MLP neurons of a small language model. Each row is named by its layer, matrix (up: input weights) and neuron, and shows model dimensions 16-143. Each number is 500 + 50 x the weight over its row's rms, rounded and kept within 0 to 999. Numbers have three digits each.
After each neuron's rows, "fires in" lists the words (lower case) most often at its 100 highest values on Wikipedia text that the model never trained on.

L17.up76:462502436551513603452506471449413495537499497522484529496557434505515574469570413558545557561491521529467417458535427510502483388467439504508598572523544470479622544489533524464462479501427547477468583573483525534458520575612499513513505528529508527468463509502504467449465469522429577650583507497563448505406519458505491543431535550526480541524430481488469486535432473519453448496521
fires in: "an", "any", "across"

L7.up49:550518554508558464535408532520523515468494535522508498409479508470555546459518581473463476533490488421465481410523521515457499424430535403576560578581370575494456449552414501561464565529405375509506437478483480485465633576535519463467533582516543509520552464497553486512556482480496520490522467498582509604519510565554462458434496493570485520561656525425468492485480487530528422508406
fires in: "to", "not", "a", "its", "have"

L2.up359:576419561439442532436512484459483495518460562618424490440534414561528500520531495466625522583513516510539428506508485533461484515481553555565536545512548428416422466485446545382525484539543447521406464610503551446503476480484446521510491530519483529514454478469544550524532564485584518568428570492536556529515534477489499448447432399538561470502457374475519419521611447439452448565460
fires in: "general", "public", "special", "original", "previous", "currently"

L2.up421:548495459441467487524613506513530480454432505501489503411536586460541521515410530481517483596406472483511446482470529508460474528371533559539477540557488464551501534399499596489543577561557532472533619451558507457471499446532409481507467517454587476478446503455466402545484511492468470500485459522538529489641507633485502434479489525504556550517440539507438452558590425476531478469447
fires in: "number", "following", "total", "low", "lower"

L8.up405:470565389524530490450493475477556490556537519508541532495466470366460564559513578503497458517447475479452510582492465520533492524504495552462522458488614466483547409478477533467500573435468516593459519494532507412469487561513461462554509450427501436486585428521485457510497498443572547492486450506510530531523504457595412477452484550576458486459449550565672529406589541528470334474520
fires in: "they", "festival", "them", "fairy", "festivals"

L17.up269:580411437493551488558490527491497520557589502541513462460472554430492461516485503389487505488513569540466466501475402547604649474439513433401464521467484397497398520542527492530503572524471494497542480494513538489592529400550641515486579505386448560449552569521480495459583449518458468542434577440478398502555425505487483455608503477534515527527578545580552501537502486411510564495525
fires in: "out", "over", "outside", "overall"

L2.up138:495462539515498444523504475453514484578556473484515501470538407432580514544507497600471422480425470551454523541535471515511500581507400396485465448446420541599578440487489453435503458502466561499523429477518572475533540580464509381520468553611403471454465348519528511511539565407531499612584534548526538473631493417507472449511492522587514536461515524461484537430522575538492540427496
fires in: "also", "very", "even", "still", "only"

L8.up219:502498528413494492489422496593492593493427449595513518567528575497555404550454517446504435564503537525439540498433520472446416529460518551494485495430541426504563531536507507575414467499505573500445531540487519510379558391535483428507464437467441578501504526466452498502485489462572573485487509509490506573572451460453469565568532521505529607570522522517574492449602470564516445431575
fires in: "to", "despite"

L6.up112:472426556528509496600375504375492532600533516415426512496513497534446506477510446490545496427393470509497532527496413473522457433406506502455521627466516483570520466431562463519504547432566550570472544490555556454500604433535461537485544471522483524546442540409462529571506471488494502523587561430530538414418458576504548448473559447479461515581560518519419510460518422433565530609428
fires in: "such", "well", "assembly", "executive", "intended"

L2.up103:426435451539439495577446511535592446599546487528485527523475428539536448613477503573463428541514548444464404496477514473562454531414437533445471433466561484530549496437453552647418532425515473422490478534420505518539471512492426425519548566519463580497487423531562504435517556514559530420474479511589442550563433563548475547419533456493425504492531504472471525543486479496557467439498
fires in: "also", "species", "history"

L8.up462:505531441489446579427509474555437459605507398490448442559534435477469466541554668558505570501523460545586422527546536531534438542490552547432409534542511567447558513482533490508512530546496474532416431495540525472522486510455569567453517510420521596506465477536478459492433499453496550574454503385458440494517544520475449565525490471430465482598454490440569527563485451473460523444589
fires in: "he", "we", "who", "weather", "website"

L6.up579:543491577560603545514540490405498460452508438510581554488518456442406518476544533514468533514467468515444507471484461427466437508516460499465515512615477496582406574531454491415485412498435426637525456548507503531480595480636486521564483511515496587531401612538491548441499509488474543529536505464542521534493498468439533467539469527467504412432509424477542478540487539498483581450580
fires in: "his", "bronze", "wanted", "historical", "visual"

L9.up85:552573553446552582543487446473494572546507542511552561497495474505459491496467496514570585473469499535435398395482492522524600584455479475422555457448547499431418430557450409432464471471504476480572481484470500505495509566502544456416574517577448567530499452474542454546533442512588541467551569492501493434473475504614606464462447477583472409597553483445477445475508462557422463529492
fires in: "not", "public", "such", "business", "currently", "subject"

L6.up490:496563471510570556471452546530517512483537589520427468508546637414456512554528516450508526414451440544543546452483511515494517514577549548540592493518569487594469608489490534530490549584432437507497491500615510533494510455519488407520491585540538553449356462439446530410496558578464501461474447408508514427567399528470473599497569503484417439425502550489570477540528494425528454498524
fires in: "by"

L2.up31:535541451407454591380540474517439535554511470492515446558485474576488489554527512385504431455455544460483615465439498547514491411491468537496498408489488616471496542526610498488539512482444518556454556393400469472444510484451507577501448482489482456469596545478481505528470535542519615424465568347467533537476523524503478509477568555517468582492509604521481474466526568475522478517499
fires in: "cup", "election", "years", "medalist", "race", "location"

L4.up212:436507586558522521548455519592414596529459537539482440545570420476398483499521554516560450497466475587465493531422481586585535518428499425465564458387535520483479478421452527480553503469501478499581508552526520407528418498528421463464515451382491513452507495555573494540501517536513459483457517485590584589509565487530448530488570543557601411569514482521452549468480485532455407462446
fires in: "part", "competition", "party", "war", "parts", "deputy"

L2.up593:522483453472458529462592444484485464442485594511544506490492438490594487456451481488540501511577591539566474435395469382514483478601548535440502451467582528464530417512592525499458496448545464488534492452514511533515573462400537545549521502459473464418467473501472505442466504481524537506368452569486466482544460507550575549515499548522454509417492602557497477504527419488560529458515
fires in: "it", "him", "himself", "kim"

L4.up136:453551464338464459511483494410523544459462525451505466436558457465468526449550469506466380523455439455471452564602512526528572523452568444547499583536520551496512424474482526571515510471424581521506523534560571410490620469530458379583550533493512522466469504511554498424500389501480393467550507459555544566568463513439480491492471528463510466524449472516474506513509446588562509519466
fires in: "west", "east", "south", "northeast", "eastern"

L19.up613:477415519550479525519521481435466496427481574551505489465500490427606507450614579405475513489497465355473548490519513521483514494474411555469465482496520565572617474479387568541458521509425496528514516489396412497517543457544521400509538476449436507487429555558613512469577457470440514497515545517531485460538537537509571497554508559519476590566558465539481530499428539512499453461545
fires in: "had", "has", "have", "was"

L6.up377:510502510554531480553539544512391521478463519518543540571579414463548594427572585597501492488431511471460416449518583454481504485448485438504518514572469468598558571395516499553477437437445512478518439552513425522545587464524445497482489479564435562473448539581569408529480450430482502425453508490531469485520458453512508433545456465523493486486530462553491508588444418520510419435447
fires in: "is", "became", "being", "become", "as", "becomes"

L5.up593:455534505441280456510442474518416521548580526465542473491570484563424546538458565535612413464463577486500518431437531464502559470431516482547528565507536518544417481532596470499557556389480501499479504444487532501511530540580460478465419539393472547554514488502481519468555477514565474511557465448548549535510597482494426584603470543478613545407463495496460404529479442524538452501514
fires in: "between", "role", "some", "large", "radiometer"

L7.up82:535534503481541499436482472419541485543568465522478509586447474443490475596483527477441545476560457407419477452388526467458496525521471505460451365491504574571495519506566480456496475468482527614515420473557469517484585439515563601421539579561501532552483434587474438522492447487400555520478500508535516499473511491448545456477500482498514481460559474559561507500519460481529484351537
fires in: "his", "her", "its", "their"

L4.up433:478430507519500462435556533493505466475506512515553505469488457471545576527487458515510466520568458533575418493496446383447511458446555466489522489456544536522553483494609490453533462483539494502529571480556420423524526454458476473527454451435511503564523468517497390507520507500472478567495462545483447494572490577525626575525484567428566491411412408493510571549611484622587492436543
fires in: "him", "himself", "said", "critics", "it"

L14.up318:525495464460595548569516525422503487502510486495523492455439438509525531403455564526547438537417473534509486416546422532480394484531419530482461611549537466483541502459521592441490561520399541605497464382489423526491593555502504612508475477462556488520605450548534452472470436466571442585441544480533562582546533559567508535426531519442494575512467468507470393494486477536506532488524
fires in: "an", "any"

L5.up144:532529498527513408534488452455488488617562428523534517486555527483509571544463568467487549503516478491389545536497486494544484459428432459458472386501408611598458490501520469452431411523510459506603421446551480541492581470557462507472584500454481550448520550529428559491479398517539560440536550473510461554465482435443548392564479452490517432501606464491527392462581549468502541551506
fires in: "her", "his", "their"

L4.up40:537551575541484488555582575563595565446510440486461514453501463492448483434419449515629539521444500443502540441442494485508499558388516512501550451620465473455497457589529506463497442465514433456462478548542591509383513430518499515540526581514503497549530543522349461567465487522559503477587509420444538556470544546553455573518545490446502585472606489509496502511513539504537437454419
fires in: "m", "km", "mi", "muscle", "medical", "microbiologist"

L5.up169:590480531510476545493531583464523515476528504611468533491537461502465418556492560475448524431533460502489450504524500489472538449524425542465465497466496443426402465466476527484516511459496455490484459478558605450438487479433588385545522536496485674388489459568462481377460516436549566520495549482602540485510503501559483534563469543503500504500579594493522495537535530597493420502484
fires in: "also", "only", "that", "have", "coast", "still"

L2.up358:501514498491538450575470411452568503491442473484537461528434463500531643499545607523526505404494520516512381452541443396449555584538550514422651476488568471452473462456541388510471487494556530480492560479585505521471447452507423466406570516559533568486492566367476540620464502533540557564544563578461523387524450498528548524497497503488519528465477492489465506547536479518547461446539
fires in: "music", "political", "education", "business", "family"

L7.up31:468497559491439435578437465597481445491466468551421514492456477484563553427561503436467442517431499502451447499488591603525592549451383554514498546556503432463508486446509529509529495534440505511532473460490569412478517545547502573494509467511396505522543387486426540565515511451546537430522420611502457490534537577499444486489471593494406575499536399435487511487449429488584514560496
fires in: "ft", "age", "km", "kg", "mm", "aged"

L15.up290:532469464438458475422544511477533480538484520474505488523488471571454492461431543467579479552491520535538587528505551527568503589523526535492470510437537473573410510480504511503504615536453446523446488457552491462436550416588477533541495374537530506408516452470422522507540525531480433463483605526466417523511541515410469506497462558527431563480392552443500514422510555469475548468369
fires in: "out", "up", "in", "mid", "outside", "uprising"

L2.up237:558408420427425400478550524517485534613528551585578497502546504519496563564462513554545470516515516565455476489441500484501473535487434481578444505537637508549434545462474542517494489587485563493389502514489634502519487549564508485546493551485413634520479457544415582448428485481478535544544458452468498566528574392547502466465537524516559460503532416545494523502467518464422451422525
fires in: "more", "some", "most", "other", "others", "sometimes"

L17.up40:444496433526518553461464509549481474566405412514470528539513587481502501451449487499514492476493495572472372534486411568502457560611515579522521527463521451538553480454473465451482397551520535567507504485529481579503591587529528534550587548437537596493529499579481466442529574480599541530484526510490411509492553500552460482487471497461546505553501400555396589505453397485413583479557
fires in: "and", "which", "what"

L6.up525:567457503461521453509534518449488521501519473488572489466511502549547416547459494418502413435446449534495468507464488495420452592435572436439571491480554485512435504548487531489487510338468453529540460472494475427499549367494510566466547435437585476404459515467512554465572400419459551471600551505528426539638507559449570503546532507502428550377494488545549481480550523443492502465485
fires in: "out", "over", "of", "into", "outside"

L9.up241:498513508439511541503504454575557600473486430519578517422531504499498532459471424597603616406547521473494507477594424476516536565537354499492460571526595465547477430507517509536564512510500414498437484475468486534373477503437438488409460449552486474397405431540524482439534528449491429480483529448431582513511484490568529420565521535510554523530510609526504484541575530549597463545542
fires in: "professor", "professional", "response", "trail", "connecticut", "split"

L9.up441:453479528538504444438495472512486559443506597543458545487508511348569520538565483509459535583429445506513494574525412425571527521499365511469484462559476524453563411394443537430525468602538433513558499471515514512537519498539502494520479539596565477405567529586447554467584497470448548405494532413457479466524486401514563529518543530422553450573448516492513487458541466456515558485571
fires in: "of", "energy", "jersey"

L2.up270:592432493455531428529441466534574534506493456506559575425505514403418535473410563543461467483496496488492512467557546524478542441499427427536375528572486485489489527514557468497477423517465483598477489543500503621498558571533468457492385483457419482601488462472437509474474518527498551504541549477610466542505559380566536459485521529567535522553530565478449446434492448497472496519387
fires in: "other", "than", "not", "even", "others"

L15.up130:601468485529450450488441495479548441498427482494529575515504491516518492459499571448512487523381543487531562515480475492513433448422537577449491584549412410466546386475563498647499529485544523576475502492522408393441493451523453474570456522476479546458461469507527466409564577451529478434460568472475418582508475496513471478555555553520550542445402453513448503562488519521446534477519
fires in: "in", "to", "from"

L4.up235:441445568471496504515515502495478575581660563544467569538527499440506496480542487413554468498487436509528457479500455522495523442407441553539403545488530536427576423492653418509583527399503380524512530470509542517391522496443483590580554564423422484470513498427446524583583490495531465488557518480562523452439502516539542490476415461461444481481469479511493520522500465510594525480450
fires in: "well", "known", "such", "himself", "itself"

L7.up65:506526500481487449528473462505559556519528505534468545479462439519491555481500485457481520484531470428482552478498603594453525526513445544573490482564577463487491470473430473433525527498512476402496472598499505533485496573616433550436519447521428483604483593478440437583528565431586480472486471491524490557518512464454407492519416589351491497521528454494462437401593542492493464483624
fires in: "m", "mm", "cm", "ft", "2", "km"

L8.up150:425464515460525600492557471512473479541552557545519515482443372455494454519532533482569561578484486509555446544559499517489527469518441503568536545542547479499524593460454539474442535461407519630510569429560528470494541478478530563498459533611551456461553489541576602476473499488536555435372509404466485422503528499554507460563460493381475453524476499500552383514553563379444565555530
fires in: "of", "key", "for"

L14.up487:466490483548464469436440420535562486490418431507559526554627599437526516530505524494571467488522516515509512521467479562534504509460524447467542511527472387474409484548652485508390490537444542516447534491458440504476489567403488450550537551539505499441652473507577493468569524470513455458476427448477478545489481483618511563450523579473489467449493523416511508473491441451590524507519
fires in: "school", "university", "college", "magazine"

L6.up633:591503532511431511527531458511534411491516492493563453492514535591457433518470517476481465473397398523530473491440482537527512520494542482472513491513525397500452602522459598444482572519552525411537526556486501437509537471426402449521505514515546521562443496512483524452450574463440496492438503495610502586486358567552450539525591404511367579464568458449507464487526531477525428461428
fires in: "by", "corinth", "name", "kidder"

L5.up474:456541453442573451543491466458516571423500468578486434493534524526408560418530490541472500505477499496543420427525467511407550452581490450511556459549516502575507502487551542507400532506552494404496499554361553569526459449600454484548458494546507501463459502614560532499520491508458487541564472466514469516481458436434562550466543463474540430531555437513569438383455578514425508459553
fires in: "the", "or", "they", "them"

L4.up123:585504568581498520603421501527457525466419589537488455500539499502632496561469458470481535515475491485459512418519560525487623461498449459548497460417537380441473536508552423506512443443490509642554465556467500496455508490506480455601462496546479463549454550446579526423554520416441489496581517391588539471502469492512445408448532512556564519505547553487514365514505561514481535478395
fires in: "be", "beaches"

L5.up149:492454610598466542486521461461582481477434466544497531446508454549492444400518444536546553568469504500594452489447518519509449496397558503366487560504443425441514510464466519525477476461487478476500465444480475405477556511505495523485499484533539516490512607528490440530562520364495528456547540506592492647571437513525567481527551585444475507557427542452387519577488399476497492523467
fires in: "as", "sports", "it", "associate", "with"

L5.up229:467530557470587544611547459404468514522467505489497642518613423531468459516507595525436502529437524454506583471499461499533481584457459449496457508404469429418514394480506590406523439435501489519489445455373547560445486515474629542462464425480512484464595454539555535409547506411582562455459549469577483506477484456515528481420497471464594512540569448426519481505480517567501471572509
fires in: "also", "only", "these", "whose", "first"

L9.up383:514445471467522492503445552404545529505428500549576515425511504472562501544539448460479557567544525372490589510545630546485501459419561492522451427580537610531501495544492497461488452438434434530488455440478438509515513490445523419418541467447508504513463495463537513389517388515446526459522493478476480542400592540437564491534485485478537548470544517559463482551416589597502460457441
fires in: "of", "the", "at", "to", "his", "de"

L2.up527:546445523513538491428526505524499554395476589554546469425517537512618477425456518483560566494545433433550529484461488419386416518510508475532398504524434477504471485479505522518507520421467444530469443493514512403429569470513457470474599529501458489557435549532566444501407461496622536456458459558447487541472528556552564487469568594523634511420479471514536523545452498527519463501495
fires in: "is", "british", "santa", "married"

L16.up361:536451517486514463479483599530446510505588407553538559537504493464604540457563546506491373628456518569455505430504514507487528435527455523460486520476609506430510525358434453566516537484496501469525573384529559436485521580517351519466530458471511492524486504401470491483480554515470547465425478498508530493467533587501472417478472537501524524466451573575523490575523523523453411478433
fires in: "an", "any", "following"

L19.up488:536479477493544476399535548511412573511493464484537449614519595491500481462518425397511455524535532497486516495492448500517484455422446495524515579420491408466571440339532475479532549498459544524473520353566416452488554539488530501554527469459518488484515418547539555546478408503528554547451585498544580547548500533464486518412587455523395542460496459602555476530512465525453401494538
fires in: "an", "any", "commercial"

L2.up629:473458407504529492531486560489481421499506426508539498605508537547588495538516634481492483440474515522452475553433484516420541509536584546546490433546570488530474447542579448609423460463425428476481493473564480557568470521595406499479551447502425445462475417408505509483610442538487531519513456542543453553529582513554511477469445540557487513475451476400493491518580481572556466437498
fires in: "university", "school", "students", "college", "both"

L2.up571:488567556482496464545532589476515536531492463558501567547540521518486567409549569449520362521439529556515510527459471439476472560382505537495495537484414472446483466502483480546546422548503439558509561529547501405472513586463433422630474504428578524448400551457529498558459496489488478472477634544466472492495501474598413443542528534498537541512541528469464475463509540506435514499502
fires in: "season", "year", "career", "time", "seasons", "months"

L11.up569:458536541511464541490503519450515557454537473533458440410591511520510529518547532370557464608512544418462438408389456441452505431447503494506536469464526518558529430398444504447552562529534519541471540503568569413395527511587499461529443459485517567530397419525444551553507506500389541479439532472591499554493597532472443512469580545542487410529498525466461503498502490505572412501479
fires in: "its", "tour", "germany", "an", "has", "have"

L19.up248:480434575515479541487423504519609489430560479537396548491404567585493460512571521445430551511474500475529587519498496507562578474566599440518476445550504522549537424631440512552501542479448409580592491502495499399491479556521443396508520471500481483515530520487478492460509546603503527438514453469428530485501458517478515450531509525475540587603409439545490543494495577499486543468493
fires in: "by", "to", "for", "of"

L8.up125:505379420463543532503384489539502588482517497465533538492454570457436543524500495419498569574506454492520432525482488536526483480526468592458567486511494531449590475497445513581559532552475500511542512355525515546548573521481508478570394531563499496601455532538514481557496528451503481458486494495587447489484448534553537560474493506477433481518518558575480557617550548511540393448583
fires in: "of", "and", "when", "how"

L16.up128:411582498519497559524611567449450490515569474578426502514513526407444478472593563502505523475483525595448428447402421575541535517380485456429482522519539492453584453445501433533608428476475587434546568550540508447514570494513453580515518466495522576514550409493516446530497425456468472532505464527482532548511498519518566564474524444521425503493584455503400508502457415614471508514447
fires in: "as", "appointed", "became", "part", "a", "elected"

L8.up126:478548460473464570555432464436449444504433390481471514517503485469514504489557465523513469565453473603470529418452543549563493451405613521486418564559479507497365462539569523528414487470514486515448469501452452504506575457509583415539570498520464470493474531532513488463537412477491480513464465470458554556535553604541511590469536553493463387452592489518548513395548427437521471507536
fires in: "center", "out", "northeast", "east", "institute", "games"

L9.up503:510618452452467531528497555510488447570507561496489534405519450405486495479474491484503538467383582474441490453517538535501541554525495444467492502516464497480512487563474518548484454421534494498563508513510458472404463560503536421411500528515440553557460478529539463542470454418518486515551524461541516491520433478651491502512539477467565515482475542547439474567466493423510532490583
fires in: "she", "he", "her", "colorado"

L2.up26:509531513561466516466522595432534484422382382499454442497582428482637518573574569531531489439539548493548496527477575528593581533463508525388429455474548459496483500459479467435528433537487495539494553502574470513486501523536468399532494495493450493494552514476540517454487449425411495466579573470504368517534512530507452447545506511435416504575466512455464469436440537444495517581464
fires in: "with", "without"

L6.up262:518519548517452441552464463532481554499515551465411469472605543464432541467511478509505483479543341521576511585452489488477484605558515495498509537433599486397520490564413394494517524459453432542421493551466461510436513535462469530486543526477470471560468448521476473472508531493549494536482399470546499485540519506524445595520509509542393517523502517518530493505580560574576459486496
fires in: "s"

L11.up449:485566456439502558608528499497515578468472534536548507524448452465461490442535501454561537491516539481491399502491472519485427525512433408460465505533458458573485481439609474574561438577490524664432589500450493528558541528553435429454502453489541542578494601421538476487552456445578485516528518468530493534447507496469513460421524471429488498474460494579446483645456421522538446536524
fires in: "as", "american", "former", "became"

L16.up78:522514501404466477429495494486539548540476544498487500451529540465505418510574454468505626471522522551448505417460540538541426548511484551473537418466437467545554564540523458459541424443578445580576391574527467526502540505494502500464582411472456520516471405512546474445442387471564457517524519521462451586429430510565466536520552521411481534493553518440553580565520516566583546537535
fires in: "she", "her", "his", "he"

L5.up150:435571517640492512492537429482456501504499408547496518521467519507563505479521475561495423538511572507543492539503485565503415459491412424493487479429487593512543472499566593465498536455401500422448464507400588476477548574431465453495588527524388511465552354474481523358549454523544513450496446514529480452506392372434493510537500539521590598530532568476553511492494527546452562464478
fires in: "also", "it"

L2.up597:545417475467511522473518541534426449583586519513635509428433566622542552566533472453556441479508487495452514414461522520551486508560464496462442396491545506487410468538504546519512579552457499492506485456536487524499532516487494385515568541463429600520421507498544523493432557486498448586520640551579499448504431480471554565492479563476542507494480519510417545494512502486495530442486
fires in: "out", "long", "short", "outside", "some"

L17.up414:564548551515558456429478583378610421473482484499502514494511438446361539605508545416595470536481422527461458519484459547449593540512440575502543476573528579590523526498552555457534521480464372544477470485456572492484501402585498623406539436468439536445489533548437485477543509412414475448514525475457472488449523495525538494539485481513559464470506439508528524430527536431467484517492
fires in: "in", "her", "his", "their"

L8.up407:519446412425559410557555468556541512555527481564533459505581520506501484448575530482488489575528420434571471484483549450549517446585539516450527504468463517568523445441528563532471522617545383516548548592523437531497487447491470492496559491470470526531445450560574502483402415409490466472491476470514420483529524502442489529577551471406488408532541529569500520496492485495556619536561
fires in: "who", "she", "he", "one"

L2.up135:487460533514513471587522533541451457503476455500437481546554518479482316562540452520455400495562513615515465436449435510530543503459552538472525573495453517440467505403489508578528490531505531439415562576565502526479469452439470547603443506433418557526535499565530440488494518425507468552429573508564418465503576515605485543527555599499509459522554523521476447487498493466523502525473
fires in: "part", "end", "party", "parts", "result", "results"

L5.up436:530531591546469484450574528522560544626525474493546499428524395540493544475517454488478534441496488472484483443539479507491501555477426557478482431537498547457569501566548442494466477471429439428520524439555482483483633520528446409440511515612562656508400471509526426427533490491623528460480574529505563569540530472445491471547488517425485442457503489497501431459504528547513613498479
fires in: "his", "her"

L16.up621:556499560482480574540436551455504428459467500482546463489472495472537534548526498473522429538529474487429484505492466472481491454485486521495626460456623510542520480447465498521543462424551443501525445526378612484477444439532537610604478430490445508552420494592507470592591527444494522487471409474609446495532535494501519491419389461475527522460462488517516469480454507543585443458491
fires in: "were", "was", "be", "been", "n", "are"

L2.up586:497486493509530538442525440521428450432500452526493532479498537501450537472584507579536515564508435552522527497464447530473494513554477478461488493451425385372553405506399503495517401452547468501549510461412514498539510536436412479494486652537566512485475467584593531511399526513502468559605447525469480485526485609533476561540487494547515541516439539612398473446507478491435440483453
fires in: "and"

L5.up271:516474537469554554578410467526448465500490575468566529476494477516560513454483475447524450603487529489538464399386524479464485519469501491424434465514462470495543458541448537527473451450514557554525520485534404492491476512487496562527534535513432483482434589447538507500491412397477544539509574524594444549542461588559595532555502530475573348476420535415438474548444569540621493493572
fires in: "been", "be", "became", "as", "named", "being"

L8.up403:473486502464487437504457503468514335499480560464478567442402624452509485418480470489573485497471442575495479463489471431569546533476560553366532404563508473563461481532514464603458462479518481514517495514504464494540523390534468577560494487536495584464479441500541496518461568462536483574495465471558416569514376536494502600539484472600461488494516460489586505479561463565464563422455
fires in: "out", "outside", "back", "carolina", "car", "head"

L4.up601:478510532457536539533464457484483494460467599515491557521515520452389612461492509432518464557401532485470486502556577469404442565441512471506518483510514427408513487531406487511577493503537499556490552418502477504586526564492547536616519412509510458457602441448495549493433535580425521519490547499457530541545473537567533466488581519420462490484500493493466417572495521563474374538429
fires in: "time", "named", "years", "season", "well"

L14.up357:500429428552450494502461612547495464504585426487519439480505564486568513461493531504525389505541459438487449453425529550567566449476484510536449507402553520501527441540514547488537568511464503513420488469519530424491540533481498506384356509480534556385495559588446567438492597503551500456497546498528538506556662435512409465542412519511506503508506606535547437409540447482472447478469
fires in: "following", "than", "further", "early", "some", "few"

L8.up16:483489543454476417482497472525537436636569522544473508419582490537512552393453494416484463521536456424517399513500466401475527487481483521494559529491588484490451552533491411501490496536407502518444540461498434557439585531472518534529565521421516574474423481497417427497493470498431554437400472392528469497622455554503362549450547543528461496500554478479530549438528583509467441550504
fires in: "s"

L9.up225:515558556558486487566455432424487448518603459511434481528552506555498607499498450470571503484524513532563530545477521534473528502561531563493447561525530466441554509547556435475555484459454460486437481431496505412483576509518493541471542417525447527520590519452486446544534588503568521555586505525496458477654436532599492502527458521449446555539480430510480574505569492609521483412502
fires in: "km", "ft", "e", "kg", "once", "w"

L4.up540:459432561465476474504464502570499478462471564505425513576456560513594456490487540407476523510475547516507483503537442538535526477485507466504490466540608519488488487498475514457571462538456433501595539411513572570443508528525403437523453630478437501453513480500452487442510554473538540494514472499575477448478564492515540410626554615446436613440478579480494563551540552408564491466419
fires in: "between", "by", "both", "place", "those", "later"

L5.up303:578525506462536490566469462511508473482539486626461580486499586447487504497552468451441516436419496472538465540523506452463429568563544532510458493497519501615635588496582392525462444478441524540468587496576459480405492431482449411482486534525511475420544500495492519504565507467611515496415504479563506453524509514591451507506505551446493668521488558424577469462478492478494521467464
fires in: "to", "split", "shortly"

L2.up265:489500531531501486505552495557541459537499456624496514498452441500555493620434606522535515483489512544539511529483462500502422475511484471466441535510440528383565480473420498485472501390470455386433500409480515447593458541363520435563633543587545523536442457449514525551549576542494510522463465427511487431538472476449505549364495457532541474493538492490555449480484524554491587585551
fires in: "also", "kalev", "chevrolet"

L9.up326:434497462443460463489516480569486486533536535564435543479519496476426551443549476433447506545526526416517257515551522480469494465536474461488526540531592513541485464510613536476449455560532445468460551498464488546467540494472513552458487485518546605414526539567552482498516513479481526493477444388557535498495480531504454531496648492528513474548501452350512491396500577507469514549576
fires in: "the", "these", "this", "joseph", "whose", "there"